Part of a small language model's weights.
Training: a variant of Adam for these matrices, 452M tokens, 6904 steps.
MLP neurons of a small language model. Each row is named by its layer, matrix (gate and up: input weights) and neuron, and shows model dimensions 96-191. Each number is 500 + 25 x the weight over its row's rms, rounded and kept within 0 to 999. Numbers have three digits each. A neuron's up and down rows have the sign that makes its largest values positive.
A block is one neuron, or neurons of one layer that tend to fire together. After each block is what it responds to, as a language model described it from the Wikipedia text at the highest values.

L3.gate34:462558513521500501518478523476541506516496469485545529529510530460512493498487494485482476504509525456482476527489490484523450524518517489557509475477493535477470483494533493506504517496485520537518475553503513486462462497505499484493471508505490481529517473467507493475520505517529494501
L3.up34:524477497478504489506506551483488538476575483499470523488506482511506523483497489515516502503434508498450496483458488486522491489546499469487475502537484503482487515473499536465464485515507519552468540506514465489455514515518517474513451481460493571516512521481522527562529527515518516493
L3.gate87:506465498503479551499490486526495477555484485504515533504485475480465527487495501496558467472504484528498506487502513504493471449465507523519493452517491445523498500521489483498526509514472519513503485520460474528518510509451526527527480562473505517449532469514539495478495484512512521500
L3.up87:487549475481521500510474494495500502480482490524533492507455482492493494484511538524542514484513493514504529504500520522537516517508476498475535527506524449476470533487489452473551468510488512523513518513476489492487493476483537531467493457486496514489520512484518505543524502524552489482
L3.gate171:505501492544488537495495499537467526501508539490526455549527473491468490473472512472498507504471506503547495538539481474529490503489508488535517454490454506509479528445515491486531493438534524464559496505477484530510511441506474494474503527470495518511478528474509490508526502515449544480
L3.up171:516525489491522515527493500516503508509520508532583486498484460463495491479539525486536490521489543545549496518535509462507479505511508509524479517525500530495490493506546489487529504483490540505509496502507462485469507505449484505521508515508499468470529465448513533516487467540484509473
L3.gate378:505534507444546486514470468502518493540520533496441507539495478482468475472550491494467542501522496489473505547500489474510426495497519509481518504460504478475445496488511486465464468558531499502525479498528470482504531487491495532500495535513486479535471478496489470505473486511508479476
L3.up378:500511521480560494513479489464532503494490537484446474522519431508535465506513478511486517512519540491497431496529442480481458461514526505502438529509517486502478472487499540478508480513507482498524529487528450510489516512458504538501506540497464442508480517459501511510450457513520501491
Description: Second piece after initials. The second fragment of a word or number right after its first letter or a degree sign, e.g. B-ar-ber, 92°-5-6′, B-eam.

L9.gate212:454500476515483497486488442500496494490519527480531559550532532521486478488487487464466511489527484500486495502512470483488495520433516460493524444499517454531485522484476501478557464510527519546469489532452538539500518488470501486469483487505510464504466510467541520501529462466495502527
L9.up212:488509518491467545504516499520536503487452511502480493510494491535484520477500517481472483489498502459495474498503556545478492485527496466555491494573500519526537532546521517466499489446502514503500535513511512515501544472481469535517508528501537505508466535498529544495480443483525515506
Description: Year final digit. The last digit of a four-digit year in running prose, especially end years after from/until/in, like 1894 to 1898; rarely time words such as later, season.

L7.gate11:464510539499467481485492475471482522507476540540481547506489512496480517514477504453444520513493481525514493506516458519506476535409493483517529461481490503531512512502498492523502495499498488506547489502486509559483521456471466526514507498501492522499505500457471515452541462510495485494
L7.up11:487472468494497460476492472497467493510453521491516473526470469528509524504531519519481505497553476484528504511486449507510523505503495473494495490549490543530510497468434537469520465514463518520529493517467536509500522514466470476499479477503511468512519544509502528458537482481464514513
L7.gate37:460498519502482518529474491504518486524496524508477542561503470520464507503540499496469466469432476434508480531485506490571509501453500509517498489522500478485510524483522537489483485522503472536481514516491521485498527509526492501511459512524564471515492494455484501480527527495517485494
L7.up37:519516528475482517478446507558494500499484480474486502523505539470484509558507464480483499490508473514507501470510520506492515461538541523487538494492508471480455505499492515517492537513469520494510504502515514518502503527470487476456492491482557488511487492521511521467490546486524495469
L7.gate104:480498502499543523472512522519497480513491538438456477505530499502520518512511519512451466515513519486510522494556512441468493538475504498547563517482556491511531493457475497477522460517529492508496526535511538523472493491515505524511460499507532483465527531519510477496495477532483531503
L7.up104:448497492497482465532484523495484481509465494527467490467474513526517543492463469482554470530556485508489509475522469480503522533510538516523531506467450486512513518461486491515511514512468416506453480447493518536542486519497504479535494475515519463517459532498510538495487508496502495513
L7.gate193:482505521519484517498574491483507499542466513482533499530499462482477499502498482484533490489513528499524489464505462484513490539455526532469515480498487502505502510522484506498543495527488505499529515523481506489502513490526467468489516503515487509531463527467492519463539493513477475501
L7.up193:523482503442528468457493515487461497508494510503503495478480542563519485479496469502482459501488515495525505493471519552490505510521479523495487484510529492494449507514480525536477470574490512531548520503481513518498543516494508515470496501494503541501496471489499517500491478530491513451
Description: Date boundary tokens. The comma after the day in US-style dates ("On May 29, 2015") and the last digit of years (1847, 2015), plus commas after fronted phrases ("As a result,").

L3.gate57:491501540541496489524485492492515525532486521502521505531499523521508436559520472495483512498500476486531494523547471484505496521510493465491486535522464495456459473544532501510508455478564514485545474480460515478488476476497474488488479547501488481499477465490485496526496493524480511474
L3.up57:501490533500502524488521510500508481520507538521523457499545560509518483495547477537511514475528495515554505491483505493495470522478481501488500541506510483500478497475488531478516477473512507521496502516452494488514488477522513512531504468522488492505531506478548521550494537527533518494
L3.gate75:461489502504499541479497498496542484502481502493520483479470502457492484499473523497514515507480558484526510500470544498555525470515473526544499513524473460410507551489537440495512525479494523533519478564510534484457506484494495494505474520468518493466503509498507454509478522494494522490
L3.up75:528525474484481486529461532514463457546501490525505471488499501489496519543502487511499514525457492499493496579495507518518496515481500486490502494520528502503505451461544524529519500526492506466547458506498502491473474454486507508518452528501527467499449498469468462534517502512494493500
L3.gate161:434484502506476527514482492501506492501528500477510521476518478505480501543487461492476482509466521475523476508482501460497461510500531465492494514524494505470481512543520491500514495523506471514546468505482522496476477507526491498483421539477488474511444482485519497462508503508505454443
L3.up161:483533489490535491502504475481503466495520490531509479513525490489501550523508527459454470497528520519523498504483501529504529540505542529482465519490488461506516489470479518479514456498453474531512477538480552507509493511490528530535482500467510507548471520512485494476496526508500517504
L3.gate228:474533492475502522491479482534471492528542524502495494482539491473468517496456499509491505524447477497483508564483477469507549477502487518485511476491472501466494479441523507536490521499511501522522488505464512509483513486461484495463471526480483501451491473457439489499502534460488462504
L3.up228:495492461476490539514487484504499554493509540456505468498556507480498504500491524515475527508505479510492460516520502438539569495515485526486508462541465569457493487492521520504489501462515457513490492518515494469470464499470463505505480525525471524510470512450539533475513529493475464484
Description: Word piece after initial letter. The second piece of a word split after its lone first letter, often a capital B, b, C or S opening a name, title or quote, as in B-l-ood, b-oth, C-onst-ruction.

L9.gate270:450546517470514511524461500507470515499501485510494504527479480537490517512529466518509449477480522529509495504491483524508536503492492521484464530513491504520536505472507526466502504478472508527486493493495506494501450486541490436501491485495491495545528509492517511496521508488516530516
L9.up270:508520497483567492496488519510470512482488515485473531488565482483527526488518502496495478482462462486525503513505511514483480472493531532518478534555492491455518516473458510465499504498560510499477498504511492484512544441537491524492478558479511540531506483504502520501498504572473503496
Description: Word-initial M/W fragments. Single-letter first pieces of split words, mostly M, m, W or w, after quotes, headings or table pipes, as in "Make Us One", Major, ways.

L9.gate262:462509490500452470499506485504493477498543476505510477473516503465539469515531482546545509473478471507514510494520465441491482489538529505488482519539498495503512477520497515483493474495547518500523482473501488526481484532514507469497472484480524491491483505514504511488493542503512540488
L9.up262:502506518479521520511484466516501495466513508515466487529523480489529503498533490484496537440507500519522464489506491494507459487475498457506517492525533461469503535445502471541512508491519498500483497484519480506473507510483482503449515470463451504510514492489501503523522517477493474515
Description: Word-initial letter fragments. First piece of a word split into subword tokens, usually a lone letter like l, n or G: l|ucky, n|ational, pl|urality.

L7.gate77:476503495569523514511474484561529501510508491525504543496514473531497505512499521520484477476503520480494505498539489481493521523466575462511504525534511474509463504510546494481503520472522461522493493486521507470450495551530511488497481483498544499500497498474523481498478527537474504470
L7.up77:495465520518509497514564527485499489494502509491533479522488489482499468549507448478463458540478525530487552473495512496497522478514503487502524486535522468535507499521486502552483511524511482503539454515492496518513477517484505493503490490517487510463465510506527505500478484473485495509
L7.gate285:511514470519478497516498456488501488497483456539513544543490491532478444493500494512507511498507526484496483480495447482491510490542472514472534510497499477436509466508505516471517500482509533505493525553488527504506494496483493489472553512488555540496517475494477488509539492494528510487
L7.up285:497488493469517517514521467486510476496473490505506521529494490506488506533529557457476544543531492469514516460487504524518484558502552516520518512448513462520477490484473477514519509478516451507508520465466548520492517467476500458484534525491490457495497503516490551539512524548472517491
L7.gate288:484499522534479509537448498506495491515548456505480501521510535512482511523476469519458520493509495497511489502520493494523482567513497462493482455526505451507519471466513469534524466494539505566525496504484554512511503521513506453490469514499487514535542490532499477494483557512483520519
L7.up288:501511474451469509492502509466514497491491487539464526465514502457472523452511528486537532478516521488504495545480465473511463471454510501478513499486511493543486500500531507487479461495521469484510465476479486481488524550508499476480496467529494489528547551511489509514499534461483497512
L7.gate333:487479507472492479508503473470563480549524491548505521533498453514506471540480513491486537499495493481491473517504506499551490498481481485484475536510469496490500493467532473453501535454514488559533493502452532526458511545490495481466490522508486513480481521488515504495508499556512525454
L7.up333:481510493542484529495500528508506496533537493532505541523476415459516482482504447505478486510507517518520476492513523483505450504491514517470478503473506503512460498515501522498468492497486485484493489468503530472490530545498517457460505487525487505534518490475463492481508540467497508462
Description: Mid-word subword fragments. Short word-piece tokens inside a word, right after a prefix or first fragment such as re, dis, ex, s, as in s-al-inity, re-or-ganized, un-j-ust.

L3.gate30:473500499499471485508488514513489488541481577483507541514468503491438489528511472479498468508481495504472524537477479491483500510492469506512527502557513518496548493488495507539521492505514450516518487477459554537481517481496523490499492505489511518489480512485469509501508509483472492460
L3.up30:520497494512537495460499477488489472479449493477473481534491481553519510500442510522490479512453522486509478492468529510509511493514510496485488512491520500506491571490451473504544528454496509472508491505498503496566508469516511491498527451495522513485514560554473472539425448493491492517
L3.gate184:476481476497465510499498489517466524479512471525479504547498469476506501493465485524515491509502471507497497503519520470490469550440493491521515487535535506530497522511477485528519552498501504490500493520489524519499490515474525471489521507474473456506502558530493508508491448491472520476
L3.up184:501495503528469476471481492530488487482495459511474468512518501520521530491518520522485554485476472517477443497497496492487506508483505464467555516467486487523547475517473477506526490497504476504445488514534483505518591515528526501517529474494483482527493548474474477465531535502522506524
L3.gate218:496449490468473460446500452522494515507463515498429497535482505528460550496466532509474457533475450487465535517480490498490514486447473502497506519529510508507529516455471522493524496517481456491505478521454526534483543528515522504524483474496532536524500505570511483514492520482472497519
L3.up218:498476470535473514533525484495490479551462510525497507476545489487510503463475505466487477490524501512498483514505547479503482476518519474439481496467464500532501504472514512499539472475492502495548484499484512535488483503501461486490525505497464482438479512474478489537492479482467470494
L3.gate362:477458501506501540459486459500508480484502527489451543493536483489468513504486518519468470542486503512478489482521488504501475483450503475510534516538553494482533507477468519504492531478476492541483472504458534518492497501474506465522508487470540482517508550495516461479523473523480510477
L3.up362:532488527517489567526464511485467519515483428511500536494525497458475438474497547520492480482501507502530470516485493513484495478507502486480499502473465501541488505518514472508492519521454478507524509472479514516526538509495539531492506503477495491514520495463474490543493481474536512527
Description: Year final digit. The last digit of four-digit years in dates and citations (199-8, 201-5, 194-9), plus occasional word-final pieces like -ar, -ary, -ous.

L7.gate83:482498530481508497496497476520489487522491467519472488543503533494454463472475484530501534479548533481514524519498492505529447530510497495464467479483441475511498485536493517463528500497556489499509465529465469464470467543515493495516495504503521457464479491510450481491477501492490490524
L7.up83:511513487509508505467492526509509458491530477486507456480538452465459518505487493495485485518522463493523480529488504518482468470482481530527439506539496483489536500482518515460485504507456482504525450516523535514475516469551484523508526489491506516509513499517475475464474441516486492489
L7.gate156:504495477545446484495446485490488525507516498453480498482475491556483497548510501539491540468471481460505492499510510517531538512467504468444496485492519480462459520479484542522526540499512482514510532535464511570483491503484514500484484494498510486526475429478508485470536476491524542492
L7.up156:537513499486537537464527504507502475459531507491534522513512479486488455495498469531506466527516510513513457486536473514513530524447480507497487485518517495490496500510531515472457518469482491557491472519509486490495480486545476535535514497456506498484480529490452493531472521493476543474
L7.gate244:489500531502504484474497495479502478521505487494493504524495528509462472514517498518505506510454492442522497525512538460548467491481512503528541470541533518495530495504493446459534513519517522513492507558486547492471468516501440482526482479492534474548521447498493508523521522505484458486
L7.up244:513511469528503515464509468467520549520541444511494495500493527520528487521505490520533529467482455519489495523505511480506472479497527519488527516459534478524505472518495502485526541480501486475480506506497474459472448509490416488492545458456488476504512492496532533513515487527481523485
L7.gate278:466547530540506531480434532515534509510501466460509480519514497511477461549470511503501500511494487495532473549501493523489479491481525475515501499553524524515510492479508508466542472509516527507524510531505503514491474481487482514505498523458496510517497474517528455456519545503484461537
L7.up278:540547476528483489521473506491535508484504513516523522449505493474517467519505508551498514503538503524519475468471564503483519528499538544460516500521521493452481486514465514523519514487473452516549501481497524489535505464490499509475510505485510453479452467474469489477440489509469562514
Description: Mid-word fragment pieces. Short subword pieces (often vowel+consonant like or, ac, ur) in the middle of a word split into fragments, e.g. the-or-etical, b-or-ough, B-os-nia.